From a checkpoint of a small transformer trained on Wikipedia: 41.1M parameters.
MLP neurons of a small language model. Each row is named by its layer, matrix (down: output weights) and neuron, and shows model dimensions 48-303. Each number is 500 + 50 x the weight over its row's rms, rounded and kept within 0 to 999. Numbers have three digits each.
After each neuron's rows, "raises" lists the tokens whose logits its output raises most directly, leaving later layers aside.

L10.down1420:482577549481553529479568463509501529486520497471495370510511498518539596546447545579460423462510502464434480513452501522455538426578499492446518494476462513446396475511570531501541578568550426491518431454489561504582522408520417539500460528654532542494534597499586471529486435560477490527555500537585417494452503542494514499487544527511510443566462448491503521479559609538492459614540447428526544553510527539530479570573427422464580520505493501516529472491484615518581462514515469537582446503494601405477522431492472504466456477587550480672448456479486542447457537502469432513530491523610542463478466461429558574490594408494485511495486470549528478497504522504582505470461534458403483446464451579552513431487490485521433460538461448521515574426482535507467483513493539
raises: "a", "i", "o", "ing", "na"

L3.down758:635501620412502527487484542426488499532518483559465531501477462494524533478519550463465441479559488427540497467479539504488481521508503559445564496489410396490503530484470361432501464560473594509530507581427618483487503510511428478469484568455500391484465542555519493570458450485479486457488558538519426502508441438536525487507493579517482488483605423474481521491389488443544395499585455476515602541532468461428487428478468491525515478535488488474516426511520400592539393556481481471500486451421500486646564499554498448491406493506381460574381536470506439495593525434475493558569524487452470518453444464568520529551486531500481522381531466466583563484427465634446491534565512541484419515548530520482458478447522434370542471529436609490458558405554592623545513557502531
raises: ")", "),", "|---|---|\n", ").", "Up"

L7.down360:504477654624483477470510476533526489469428527504394481400578433440464562462445460436421518517525453551470523532449511523460455510512577604526542526456460535499472517509542456566530503574488491535519537426454560576485478534487470536549522518502394485461382566514476436509570597568552468552491459472486509420522476488437488540577557475488543482539593521565429585544502517416418479557411445513488516600400352513511511551473421455483495446477397586518580479584462496493495452525527585434537463474541522554478530501433598483587557452540521525527550409486529496551498484530454508493536525435434594425547503442402535521477524545466505425404610441487412572566497522508555446498544508494517441493510570597530442519530464532500519485544575469486450493538469512507558527455577433
raises: ".\n\n", ".", ".\n", ",", "ud"

L4.down679:468588518522498493453405586523534462547436492486559551470503445478413605569485532437534493389538429514502496533485449504495615514492490522514523454499505454466476532500507467567558538533384456477491512487548448548544518517469543487469429506495474543523535465563475534548410453497399504459505535450482559500486546536464452501437516470601461516477439460515427561490419443570499414532488563424555530571492505391432542558481504522505525456521556512540460507549400441423461497516466442500588454522518467461557594470554594469392466505501391417476403468562434532462494516530504490480537477454512517532471506455525561456488445543473495511535479448523472363579568553492479431478471590586507555478549506483564503527518533475494530509417510562517542476459525535552547443479457476
raises: "):", ").", ").\n\n", ").\n", "esc"

L4.down64:453496726499511499534498504568565485479491489518511548537574525442520496464502527451505429448481440527466535443506496431542487561546492522482394517512391468555499456513404507494567547530502523485505528516495453547552502444489361502398504490556451573462546460538470478604452497536559533406530569524462437419522475504483555470423512500482479468532554527513353534610502680535484216506644437453510546448504453432556490415528411465476473493528479512513542469618527449481473541401468456574473437480529567602593513545433502427527490461471492474509454555472549506470447495447503452534526561485547554505471505435539510540532431525431577580484500474499552509492500519434529431537552393588554506545454544495517536501424533418517568481551520483502492448539453483486501455490487476
raises: "ely", "|---|---|---|\n", "ient", "==\n", " =\n\n"

L3.down1438:505475557491607541515496468486513498553509485522494489573469523461494449521514497478467448498532511405514544469483519588511518465489472461456569491590449444498376473495493530465501458507467507419596431542495590530507607549508456489500529596444465532485581408536459486541459474499491485483483505494503465524461542540450477461461489522569530469444447463548524390489527422440622373490540505548407484525454463525497592476530426530509459545487492435415445498488571547546503473486473494509684538480493526445486513518492525504520483432551505538438422591533535541526558478515443347507559508595476383584494420509502450511486494464461550546464506599431472459509494517531533570569449526470517499532485455428621495508505487523479580412465518509605525510436441579505540415423456517
raises: ")===\n\n", " =\n\n", ")===\n", "ruce", "\")"

L4.down290:495414552459432598497461477534447443494538480466468408538567518597468476437462443496525494575538466484506492473505524521470464509441458513490554551547460546540419533495509485428577550589517605436392467612491556462533428485491433475462467508546553508567503479526396592584424408585502460464572471554481569491519529506515502528475548597540501397513456510533415547499493616415543449480465471487446457491432434511479431517501485495544485529463478466463471473584515563463527605526492527504511520400439485486551494497516492484485545592502499496428561548575507533426464473491404550477519496454483436519458525485584454442497530501473513479457432517467432467548490546620436454549454559539504601486494462464541525441402525523413459519478482517558560466475463521472554499450452512
raises: " Census", " (°", "-election", "ister", " ISBN"

L3.down508:422605561526401502525527569570438497565555659524492456314496363527448445508533519474451505456428501482486523476465528525521505453525482502504403554479486487476546508507554528428554497440576471602453542451460479620629514502566502476440483409519488574458508508530537482523446535528539508500456452417444466462542446558428531489590510439467461501537489533512474468562516607477495419578577591531487545543437479515582491457530518393493473609453490518515534452508463493619517526429564444501542455572474519469479575465511532503505442393536523440494493461582500575515476441493412485526431523459537573453375515527491580432521454464527527518542467498427414446483472543395435426547488477526478555464524530514459540663499520488553513496446590461500598473482470517482544414487480577
raises: "\"\n", ".\"\n", ".", ".\n", ".\""

L7.down792:480497535478474484467497473549414552484453484514498460510431582473378411473437482584412495539466497485575573551512479478408517432465490497434445451526527467536512542558498502518434475527494524519472523532481516520499460511573417488505558474554481520481484510587449495624427411438467409440405509435469553584474501489484499495439552481509513465511464512531582514553597571547511506485506501536548590523504455549507437474559504458572470468520463473385485559592471523572467518495511440467475417547528600569483505491500534476527546539559414574454531495469560425475592513542547578516495509501547492589525563522542433519469479558512497556441409530505556463578493444495493432562517629652435351448452506410526474495454407443443475584460499506515524602492552601416442417448494501
raises: ")===\n", ")\n", ")\n\n", "),", ").\n"

L3.down1401:454492435503482529551490486465495495491502398553425577434524496565429580528436446466585558533493383434500474555536398459505546500433519504439574514505633539473528542451484555527456425533469510490564522519500492571500474509476496580518454559477444514387559458494508501468450552491464528530503468502507604520451567555589504503480503465442513499555537547479599462563425508593505439493517445544567562600503476503541390500445413590426456475401547475541491480604455505579490494463478507457542416493502420443535592527446501465461551460460615502450576495405551542461485504536429513573536515483570471466509586463589519367511523461515503514391488474528448482423512482503532470456526514454494487533520516472423538458440470450555534473502510394549528368524400418426466509531480483
raises: "200", "199", "197", "198", "196"

L10.down1057:484495603412482498512497384452509453500410480498545460473516464495506559595431470483476453514456524412429523496586560444537577592518475503490501510507433512553539394561473499508565548524534527448498507405449522616554584462530405567458492480502524407506494518429539584559492515533527486543534428470422512514542534494454483529506532379511489572480468612569439593510594533458451537483511530531534455537502487399508560488507459509562533485596514448516418518505478503491572569627514457544463508446539448542524505462456320546501490491492427517467577452414433431549480501555492542553476623396449453576494560544484509431570471486540496552570563534516554633410567475399491493464584505467570516485482505592462492501499484518461521486517474511531461566548531548460488579479484507
raises: "s", "o", "ing", "er", "a"

L7.down354:471472498490496452365436481573514547469471488531446454488500508501494551548578501596474461484449444497497463517481504438361608536471510483557457463576545508492501486519378526544462455466481462534448476401598452456555441572472522548502433492530517460544571547495506503405442555571521510484476526510530462453462480494465511543472458523480579521509421538435501447509491592510515466564555613545487556613486543457441572516551369468563501531480332577469520443457467490499455583538461459500487469437526500552480439566548396560493411463515525473582496480469527480504553435507489444557544459532497590588545533506486477480444489553531503464446453450433501497520409446488523526628457485518593506444510576500549371555456543418484396449479510483507487545555472529527569496551531469
raises: ",", "7", "9", "8", "6"

L7.down1453:431582471378557571516550480543369445456435460519535517573494526571521465530592519563463391540560481475560475466485483518486545530581508472488503443540496491551429488524487504353532590465459621456482555483442452447523543559546517508479531522501543500435582474482502538538529462432525479518562549541494506518483401424565536480377446470585559412479522552500553501434513577477568483429498594457534484424411525491561492522487545499502478380508453494531435592520539404435447485529471446530544528475517524464529524434513553435490441548482523441475511620463434564529519557544454521581493488496477420558555538528492554543523469448543510512490474511582490528550476426562433533556513471573528621452501484607503561448451503535510512379555502389501533488498526551538510447526487483
raises: ");", "),", " |", ")", " would"

L7.down166:480436545422506523456476479528527501459454514481490476475436536532415514405528447434495478514451470549448500513477526506532522454527523549527512547620568535491409596534439572446472422438525462544551476442425580576475464514550506567477550519459510526369503453500544483439421501510598509525493492491466524507559533491532480416491524558442502473609488545519528493521421621495459510534538524520525537530424634546524554457520516497492510512467463457504529590686538604447493516540456521491530483409412553535563391508486385529520478436463465494505560522462592534537467374598385437549590517532541463502564448576467478489480500590518488419519429508468450521437445439544559538501433457479488514551530497401430444458496496441430400514502502486456431410509530517442521439564509538
raises: "1", "0", "2", "3", "5"

L7.down1081:523515516523500511511524471450500565456465434459525545536467519470512509466430416572505445465547525422458446512494503502490539576534455486458540490538516564561489495509413497535500522491544583436617500442625528600419561537477477498534552457459496457438533461526536426534475548561580467557440492507523480487524447471476508491545488593439499495595548497458450438428458579541455620469459411507466485469443558591512527499585487484453515522522516519452506459538525579451470518487493530556502496429465517580536526570451484502577536555453567489445567539502483517505527503416519450535461513591586472555439487567529464564511525453484518485402381480471390540488548528429567510442401486449540474494548419596505471440401526475646437455512470534489486546572497554535458518504473559
raises: " was", " is", " would", " has", " began"

L4.down606:453537692504512514525493515466562539447479501497463567485521533493465508496432508438576429463527484421502504471512433384518526529564497630524525512509558491472484493482467576514593553458400578495515502532370575517465546466524307483466501513564433564477526410479581486577531533494510506435445481488506489455455541489451497472526500477433486476486518554514439450552518684461550326456632492522499477485528577563497488458559528477537559440481581563499580520600540481507485516459497527493495528528518487536467533479378517496516478435455494492525521555394541506543494558461494454515504484444454537509489535516527495525496488447371524516515485501506542601324527562456531461450594361525506454471564546545486525539423459434630540416543561420441496425552446470404504485526478431
raises: " =\n\n", "hip", "ology", "onomy", "velopment"

L7.down107:397509595458545496644541401474414512534486516541461597516443609444476497542467524581435492412451462429498543615548475509530518509497457542475457407492405521561485583529477482438494550518431438519587525504444530561323507444477403533490497578517436553505557451529535530454486431508592451561514562505595518543523429559501549496496512563546558446554541483565558465458445643532485415520398458443473428466403499565506509426530539454508502431484488553600500536578539445457436526417521452463524504588509524567582442496473436454562524529515551445484558513496433432460497486472496502501410510537522495590558472428516480505517453427428511549462557517578434502496473474462575467457516452503458443535472467627498519516456494482513461401415503457455438452537572500416453433561455523
raises: " |", ")", " |\n", " is", " has"

L7.down1335:496527602485439506535476505454578473530506446527406505568572507487452456498517523465393477398552551532448508474439489521541457467541510486596497505519515498463466514501559433454395513628521468618502503485589606503523434495475544456445511459477513510589357561462478520464476566434518520446501454477503542474509471563430489506547542519467450539461527578540451529569541501516491511528502528435536536529518420587550526445610553405417525503482451419502557475570479538498524423496517560422573555462451535613479462512445558550467488506477513482587535426497515516513485484538475536452480575492456548422562498420453549486460509609556493452504482481520476473488463566405510524552538489517538414478578453582490456494531554459471562568472489525431467428516473573496441589486471482
raises: "===\n\n", "\n", "===\n", "\n\n", "ational"

L4.down1510:492609494534522480536466531515537476543451422537545499504448466492464593505514493404473529487487542464534493517465505480531553464548552498438462528536470433451458529497566466498544533501481491474485569499412509480542528467455509502432352543422580507507485503520466491495558510489487525453488490628475566495454476473484478507471440420572431589487516516540446468549403467411544572540536657464574408579544546390530418533471643553553503407495469557484502509490451362511442533604520452510542496571492411538452491540490489495459524417469451432503528540476425417562533539479429478559548453461484468506500510525491509459468447600523487406602552456475396453443459489555497502491503572519509502497468567532445513518562530489578510526534491455512583466576508521537564528457478569
raises: ").", ".)", ").\n\n", "field", " matter"

L10.down203:581541514451474547563513551488388531480481438489463496474493437430506520480643515454588454437558529435507482491462511533485589533429454522578469495478512469544479481537491567429541549500492495438532518515358535519517419554527454492459500468493565584599462595510479519532503568500436475546450553532543487499523506493502448502546528557537487466537436572440498376545482463449599511484464525483475509448499492508478521516643537508531506525464454461581450496569401484578458501496466488545565508480538493549475470586415588437543516452535459503551509400518413526531450545505431536436540478412524491475511469506528465485527513501459534607385529449445534569515508572626430549497403576464465413502519416456483377463543516430460499448445511555444621464558496553509578472525432468
raises: ".", ")", ",", "),", "-"

L7.down1430:462530583681461475563515490497502502490536426544458554401545570545415515541464454462510536536450424526484486507519381469459532521443543502457564530479489488561430549454524578560538446488519504486455559494478447504538588458543458535481477554553455516426597509541553526543499527451512484567496463522490542474508509547495496504445485458445561523560570464544461567552386561432507418538529535492580455587484539528531430462421411612468506513453548548463518537621453499500523471486494530448541472458469475431551572595467527459489499484432549515483566542469537446488461558493424481569580494466520498431456585550545530387504457447452470460440496510469498482514471454584525505487590495496541514605502564476441551395453443487482473505529562500521500461500437443478484462548485480
raises: "200", "192", "201", "193", "198"

L7.down1256:362527547556546444591523505543429474559599514544553562462497504587441447475450512457467463520464560512523476619540466547565511488564523537450617488511519469558442657475419521469619518446498537595523611497487479575460575561493435489516477532412447483426496422564518459492450542392486545497517465458565540531479463463527511458500484561512451497490595495549414574493481632457571361491564529520510443504500428513468552377473527484460381570536514457539471482563531487440528505462512570486507520434556452464586527566476526516488489513478479423431553577526501521508529490511529554574547538470498439539434485576434463475531481533402473448493398510521519595524510508619467456502431448456473501578588537525443522537455462514458518501441542571466554501560507528463429545508439485
raises: "|---|---|\n", " represented", " Oblast", "|---|---|---|\n", "shire"

L7.down136:434512525560491495543564436471460471463583534493505516417402532459522485546510574507461483541470431568510584529479488497505547517528537484470438447460548495635487515412558531497458472485472496502445553412439488586538529484414495591436596509500403423484555596556493547562426528535490460480408555458493470478458472509388551391430520595553544525501415472476487469497532596495545505560394460471457495379452479491492577518497577435529433476493504494626493457543398495523454635528568414501487404565499579498489571577530422578622575500556529482499426486481459430538539481426599538489440512482461548547498488476547515456430521553589464540531437498588497523513453501432531544508511481485494452461511524523473496515473544441555458539500495489492432575490515504456480521499510622
raises: ")\n", ")\n\n", ";\n", "\n", " is"

L4.down1318:415513579539542453536476463548481525523474447486419574462505482484443488356481513417488563484492388459510515506493526511601496498475548553453471513541450395590457485459516433490618456549427497491505546550501455535582497419506439598448472560438530517443436522554570527509432517406559571479461516522545465500456506491512529486352471536592455516519527437523558505585479492430500446526592540525626430489518523500539527469530566438519454448470443433443506528572475525504513462502552454466568474471499567477613538495511517459458544464465531482478461485502526443489534442461471433503450561479543449503514550509494496450564470585560538459483546455524439465518423472622533499517447525451541520452491473400439502450548584531488564467441590491563486417584427466483507471439420534
raises: ")", ").", ").\n\n", ",", "200"

L3.down61:476520534471558516432415495528560408575529480515484523442471453497515523466472479535400460500615522506516477519418457509516586449522518540622495535522419407475529467443466497505534527491455380527567419531470575484614603410520469487463496473482448597424498477511600506389436479540499637457515543406503538593526481498513491567547487492517536498483504361470525486479494568540497491459525477488547436480413437591486506494582516540461489434425439425502459487487565526546468414457491467491579577437450539575560522409503443562424576447452437462536388554485507510437451451485466403535516523453518502493480504452480421490538457576497514458595490498558391541552405535430509489509465459541516636564565510540503510519617502501499471496504528491494520422496391515515559550498511445
raises: "\".", "\".\n\n", "\"", "\"\n", " COVID"

L3.down252:408503586536525508438520509484481557460423492576474573404498534531399521454585522420490508535448500454525470561450583489567485501511469539488472524504555487571566468534423441461581450523503421520491456563484514521511607375538389591446424551504445449460519546456601536497457514561467494493450520546512446455522470450456457494436492483483506467565546568404561511511429531529553366568577576475539549482482553524492446451429495523567492447528428520479631529543443522445473536607478459459468534459504425482632497547502498431482452455508508482471510543504504456455481470512498512475533461506511547540509536502417501362547522514570457359533552445533520599409483471550519536546503474479512615468461447456473436510479531473402562491556489458440525395522445546495469424450485485
raises: "0", " |", "5", "3", "4"

L3.down613:440545414472504584543482494523435420535601478556502543545497469507390530473500453437512504531505528553468515494487477510516537488423513451468512553554457443449427453479522562489575508493528466506597486526437493439546502508464519467427374569389427532530504507541504488531494410508489461566483552430579470516520475539512491516492522470548474544493512501456504540550489511488576450478539459538500581537505556460474533502554465471651499484488556531432492556618512397582460503491530524451429452472401487527507474491524474501444437493517545488441502562585516540505528583435433436543517539510494505460449484459496444481467445490455564552562456551495544571506491520556379437645520501547430595536433504510509478531655454457562432462432530607543506528479525544553521454452500475
raises: "ions", "\",", "\"", "\".", ",\""

L10.down1062:526516548485516438482485548456524466445532532484420379456439431460514533504507596552448409524511569426511512528427558615498455531494529505445460526490494512499484542518578457403518525531476474511480446453492489510427396567619478478509492461519462488592371435510511543564476552589583524569470543460460488554474530511559483485545551453474523483545509474514624538641550567538458522483467555477521510459500484477543531571566552532510535522606510445497536444457352557524499553441543557518586524511481509542541477414498396429574488494465485552448560401503462534497411487498494431432522586563526479469612543530487519472489437472447534493475578509480475554514431510525539624458555610461484442394493517524501473537548521503599445469488439460421486480564483470499604473436453550
raises: "al", "a", "an", "o", "a's"

L7.down510:449491436540524516485501588592516555510483512496463454493519531467502494504522517505564446431447463398555462548486498511550488543446544501531417541461495471473458543475514505471481440476499465576481453496548501592538425504428463470419552487533485498545440457670480543571488499444443489457535498502438475479488441619509518486439492441476578460513424517538553519532517420511600501555576566479487480553440440666475492411520436497486493568512534436451504443571563521483519517541531485465543513464547560575469452550470583566501428559534497446549530395556524475562545517571434518481531487512498538416556559438511526484508543516496547480520601547554534543523447516506483532536484447464511424555459594535506456592446545503496508587526482546475428573433496574515396572493476431
raises: "\n\n", "\n", "–present", ";\n\n", ";\n"

L7.down445:544495595434561493438453508498421504487513491526578483466406505520607483437468565589453517530500452451521488506419525439512548494493567522438595384558503461531436537459486546538554566508507482547523546523478448453519514441526457396418550527408460526472467501567452463541449537455519505500418522510573560559531518430462517541493508524555437483580474529509477525534571492430424319525540423446525501506495538525525466564436577460548505535495543515416489481644456555499518489525570428476516482513531536423552561431542453468485424412441487526523375494442489425487471537435445512511508496502537587492553490494472496460539447463523469480453457472500483580492490437556401404474557516542505434474473479493459483479493628473459529486515428515529488509564501498441492482510376473
raises: ").\n\n", ").", ").\n", ");\n", "\".\n\n"

L4.down998:478494560471543468575534519476498497497491493529503478497528516413449530529414514497446504524505462493515532576490502524465531538445497514455609461497385550548384570532503420471571497521407436456480490558494485538496517407449530527527504504592522544556507541495576463491532526532525437523448524446507520486526445500564444483358468607578548430471442496524454491482485490499512367427435555474443449496412485506508527517551497498588458543458483462469511458508552511529460515498412489569552440464482631397480470516621490543481523631548453499489530588549508535479483465521469468485501516467407448500459488502531532460533477475539458632448458516468445487585606477611512538461381542534495510457451440503505522522399528504412410521438533493529525538458539492550524507467467508
raises: ")\n\n", ")===\n\n", "–present", ")", "):"

L7.down589:436465718550479494608485430487492504506533481543502546376563495593437551541455444500526515556417453498536496505508440511518506495509497506512523498529409485561428588454434500496653496514493557535546544485509500531475553462499395535492527542494465541447497488453602476615507501443519528500498476507542506449482508492483509539522484580468446465543616497492394538557508619519481317492558506473597472569489542551564391445477439486464427533520517458480509465658486474433477508479513490486493438484507441506610596555329436468487515549511525521467528541421567500451456485564469478572546541511535547516453521470467485430558469544407446442454490429511512568506507534528490510465580485471538497518594529551492552464432459423456578477528544491521527367572466451473436471464505459
raises: "|---|---|---|\n", "200", "201", " =\n\n", "192"

L7.down962:434460597553504437493464473493448481514425552505512492508564409599479636572512506433431462498447535522474539506513498513494503517523489469428508408486531526553389510411348443412559497502405503549482501495450537494541590461542344459522565464495500457348589514454560450499553537499504563517446565513497451471520475510476471510504486521428492449504535510447411504490589581450605365482581466499604510630541483513479543516488577580481474512538495582532545524485481523463487451540449460469478509533491402477525598506425501460496482479533520412605540456523577427568446469495502516534542530532435554520527487499403547592541452566442446423499483478622606561555513583455473542531494381474569546491547510482507456510427578520480546420473602522490493487622535427484517562423542483
raises: " ==\n\n", " ===\n\n", "==\n\n", "===\n\n", "==\n"

L4.down221:515506590430449557503397461537446453512565414528458417549524479594492561509506439574487495454525466500485460542484596478496480561466495484460575581484556558522492471392461444553496475531513530450508463506532480444469438481532471463547458505455653482445552551485489577505402434565503523479515511495580483613528480409567470555473562556500471460553530491522483591467370581506569378490526543530562503458336505543480364492509435522438450483449579477410446486572538441479586541577459534490517417487472560548540504543580469568540460529493484486546566563571538462473557496487500454489460518543517490451571522502461451500508510500488460451447462523409496552520419552560429526493432544514446483478491526514504452433421521499483530527450566473480373552468449508527561520491521510
raises: "]", "],", "Species", " reasons", " (°"

L7.down208:589458446413460523506410512466537671582424499435515466521485615504496510500527501542555557492491460506498502476521432423446563525537482538452509491536531508542383526568473418486528534533552479457559487429538425553603416518513526457505502475416510544497517510567474380420444538511508493511376519500524606572473491510440467469377518521594496468534487514508588443475499489400512480528540536500421511492530514519537519613480523485527498479421538404453615452440552609477512519524528454522540504470550570499508622477514476478540513526549457497565491535444518551480542573535452366555612463441499493562493476486531485522500550450527489546596460498520450597359523450501502425460469473451465488446535529477428521557503562462587458548419464433483381517414503425492552511475429495
raises: ")\n\n", ")\n", "ław", ");\n", "aut"

L10.down364:478527388437520510429470484464430526536498457514437400547557547515461488522467371463519480468440498517599521473603538472431592465464546475542604538637498479539558541484544499600481510541488468455518516412450520535455462475538575576391410466562524447425538490543487468484521464590615447432557436515527493517432486526579467535495480439453513513527418539458553482508460498508497657501588550551546489514504433587505493524470428516573538553454392576424437500568507485564507532577524500559514528474431396627553479479576489588475492495537454478526468488483471512507519533422451425586460491524535535559498458438463532414482458439533493601508512460476484517424403481451508421523535558551498542439394516491572430499512459520387509506496481423456503489397539484596565467563495538
raises: "0", "3", "2", "ing", "4"

L7.down1026:487493455648497530522410447425451505566478449514513553439525499447423505497445480525449525490487476481467506519547480465492431529518467566430508495516529541531456431542414504572616544503534543531531504466405484523441451475422455489502428425544479551431573464589419401496424512501483484467494521470569595430515446508484423448463518534514502549511525576442507531496517562475478469570521506393433572556518453495514496480586578451611584576489517456509464388555472531465553546503535468596529438525454594582540595535495485521497575534579511503493480537432538490495561473432529544523459478521540548592368503550580498508501464558544511467526460434470441523500461496461589459526462590499583509416526510457471454535472492441618465544488475406498467523496442480348550578567487519
raises: "en's", "'s", " basis", ")\n", "”"

L7.down5:488490644517499465498507522506554560477474491481590464415568486650493615561432454464528447495543465468572484506527449500501432494542468477412514482526487506613464546453382500469631514459409517575546563500562463511510509496486373436465575479498516497370519509509584432621523528471485552542411549565540428497498455479397536494534429479497453478486534610499351502500469580444439363433545423501567514555505452540551488484448557447418470486573496521533529491444476447454434484503526504519459473500513462490510664503356476392452530497522509459560563442463581465546464523559512450550525491498497570513429605487414469552538491520429473475488496481519533504579462516433483556452566466472529525484522552489521553557369529524524514493506539473524475497599519525453453510465577468
raises: "igrated", "″W", " ==\n", " ===\n", "|---|---|---|\n"

L7.down1166:479476485449562470554403465443484445457528505555481613537484595480459525564520602520468517514466522461536523445562426434495573513600506495545515470539502580514422478495361501480548512502496554419495566513444456576442409432453440472506531525607365556421533568534508496504417454462510464471511569482549541479468457469508557535465457528557551455499549499542512446488601554482558492478493487494518535473551426470570590463534588443574514472438466525586499509484397488573479390457515450531537519527419575498473532452485433562513527510526519399516524509501485474532524482590542492447477519423522542570582437492589531457551511542508466513553501429531548488563476413428459492479520495581493484524531547602428465479432555362482466440518524452489467462483555465455492453520540510
raises: ")\n", ")", ")\n\n", "),", "\")"

L7.down1353:439569674487503467550545523498552437509607419553481626426517476582490525473417435553552488526511427560565492532481448469593529459549449494577474434538434451547511537476514454525642433554501579511496561519510486543442504464468395539515486571469468645464460463514536408592419527446513536526502469459525502518441458455473461485594461542527464501442571482441408472573534703513496342473596528559422566428529507497524546398544533468508426439529451429484510419602554489533554522465460466495487435481531475555499567488333479582491507483469518470481549492435505524438492485525430500559530501427531456555417512554465523457577492517420511538483439393478445561449474481484484562422483530540531426542557516585468487556471584435409571490509504463481521481512504491550412564469496495
raises: "|---|---|\n", "|---|---|---|\n", " =\n\n", "″W", " (°"

L7.down1242:457448560562510477412547543501466455518546558550530516539475465512509510463446490505427439537471440388572484490446559554514490489549594554514514479523555476554401518452461395435558527484483553596471578432377535485477522484507520518444524568560562477463583552544499571553403495439532426534427505432472499532579481444414479515476501511523446460539490504520443502572552560453455471458608444427482493453499428513556482468431538542449511436540420480512449486546490492483505554498519515507524484524460471471496563498479592361542507431536441511600421459472583577463452517504429402658422521467453481530473447461474442478520475510489501522474529484580532539469462471494470481520520469433546489482435485500530516576448425378482527454500450506390490473512460514433541461521437571
raises: "–", "-", " =\n\n", "==\n", ")."

L7.down489:490556539499491467567363534444427466467527463460494418491445459413542382458522528487489516549592454461530527545425561461531521525514465528492572565455515576500413425498414552465571516505520538510498457542473467587631427482523464540528463401424474504408643525531491454588501450504463465452426564603548507426509484526460589468385500496570479471531510493448492541576527492444497351546565489476571485531464571547540416508464478535523450526480562457444529475400481503466455511555502573500563433472553518534540594536529459520473531531466494464484490527489473488482550507483465489481587507428496473466496498478514473461536423529514490531444461589379473491505479482547478451511445513533493526413495407455458379537428546514526565488498536496491539516509470458554582415552477454
raises: ").\n", ").", ").\n\n", ")\n", "),"

L7.down1014:512468675486489451549425500430463413557537490488494526530544533533425553587495516520450507510464493500444532446474506498455525512524470422502529379497407525517445433443421395488632533490499464586465477516492531499496448418570435506472529550552601500554514537439588444515568491482456469471553565571485490502510504517499481533546517517518489433503598543456442524553572514435508383549523420483628509555449489443525484383494475467527487451526449552486581475564477494458454454506501463460545509508416432544533521464465476360386425515494512463582505499517602400467440528534442527523605470488452534531518437465404501527516505582417450352479607465499565510528509550499500535588571492516558560518572566528506520576453553518483568501488524547433475422587429416518484564426470541
raises: "===\n", ".", "===\n\n", " Position", "==\n"

L7.down1215:462472573575498489503497513495517537509589481498424476446497454515529501438460476445448519564497447459501607540409503571533477524548501628495507458491522554506411551458463495489613438448542546596513513461459501623578425510528470571434450441528525467522487512512521545489409494482510410459438446510415555499495511557368465502523456484433485461514520593499441526582591591502535417537490509509548554493482344499495459522502481451465462506488509461442517471613416478475494516537486503587504538540512476612549632514465586482559499498557468438555490519450509520552517489520470421476554517424480586509417485541524525466526552560503552491448424521456445449454511554462419401523488504476562460523492452516535459549450448471462644572521510568481524455591532464372497561451442567
raises: "-", ").\n\n", ".\n\n", ").", "."

L7.down1197:480459481520552479368495494550469449451504464527438519488445549527499553531575486588506565566449463465481462496516538452405560488465547444531435528599560518461548441487529546511462430565530440474527424546569460540578480469558559570546458498478547471534545526544500576466472511539535546490544447472457466547467544488487579440528529432486607526525469555400597479498445604567541502556498552535492533524454547492503526543528499554502486461519469568538531486525459463460511546421453459453506499516454445541517447557539426452475462381500565483572512448510511507418535473559472480527524445477603483559573485507454498414514439524514486373489481532511512505460453443441571491585551465473589549551447415519505424517540552468426479445437571381453413418555489505528456422605468533
raises: "0", "7", "3", "6", "5"

L3.down375:496488495461502553479427394461506469530522567546542548556424552470482454499587452529508558496614475464512496433576522499419529463568546472414441433470463402590413470541591541497497454549458435543535510521527463502543527433486445523499484467511413484548488518498540497544476477416431464473414485492456554500477555499538411453476496492579463532414401468442563513464448604498532451484527464555626543578569440500540564516463522580496498518510588556450522453502454499402445470493460468481582477571510482486462557543583519546439554462520481413548422552458487466512434542572559463513528431417481470570513402585458510443443528558561487495512413493449415449551452456552489488450445521560411491537459415475553547551434520459531452512333524507495504495482404525484512621443429499
raises: "\")", ")", ")\n", ")===\n", ")\n\n"

L4.down465:537575574490510502595386562523533602567495500514444446512565517583476546579541491564445452514457502559521447449505541507437416475498430558486590491522436557501529490497545531512486504596486535492477467413500506424493447607547457481477394483461563439495518495510397522562484540491439455421499489462511532507526506482491498524525499437448494476452437475503497503534376497519486473548536541501604575502591568477465486501543433526490483463557618545522445514446520461466483429457466530451543470505512441537485509524491473465425461471475458551557504497576452520551449543461435552427549545531495512465533391593438476453530531494545479411501494504365554475513476527524482409473531484447518521480540503542478477551491481458509489493509494523471475525558498525602507516491519448
raises: "):", "],", ":", "come", "]"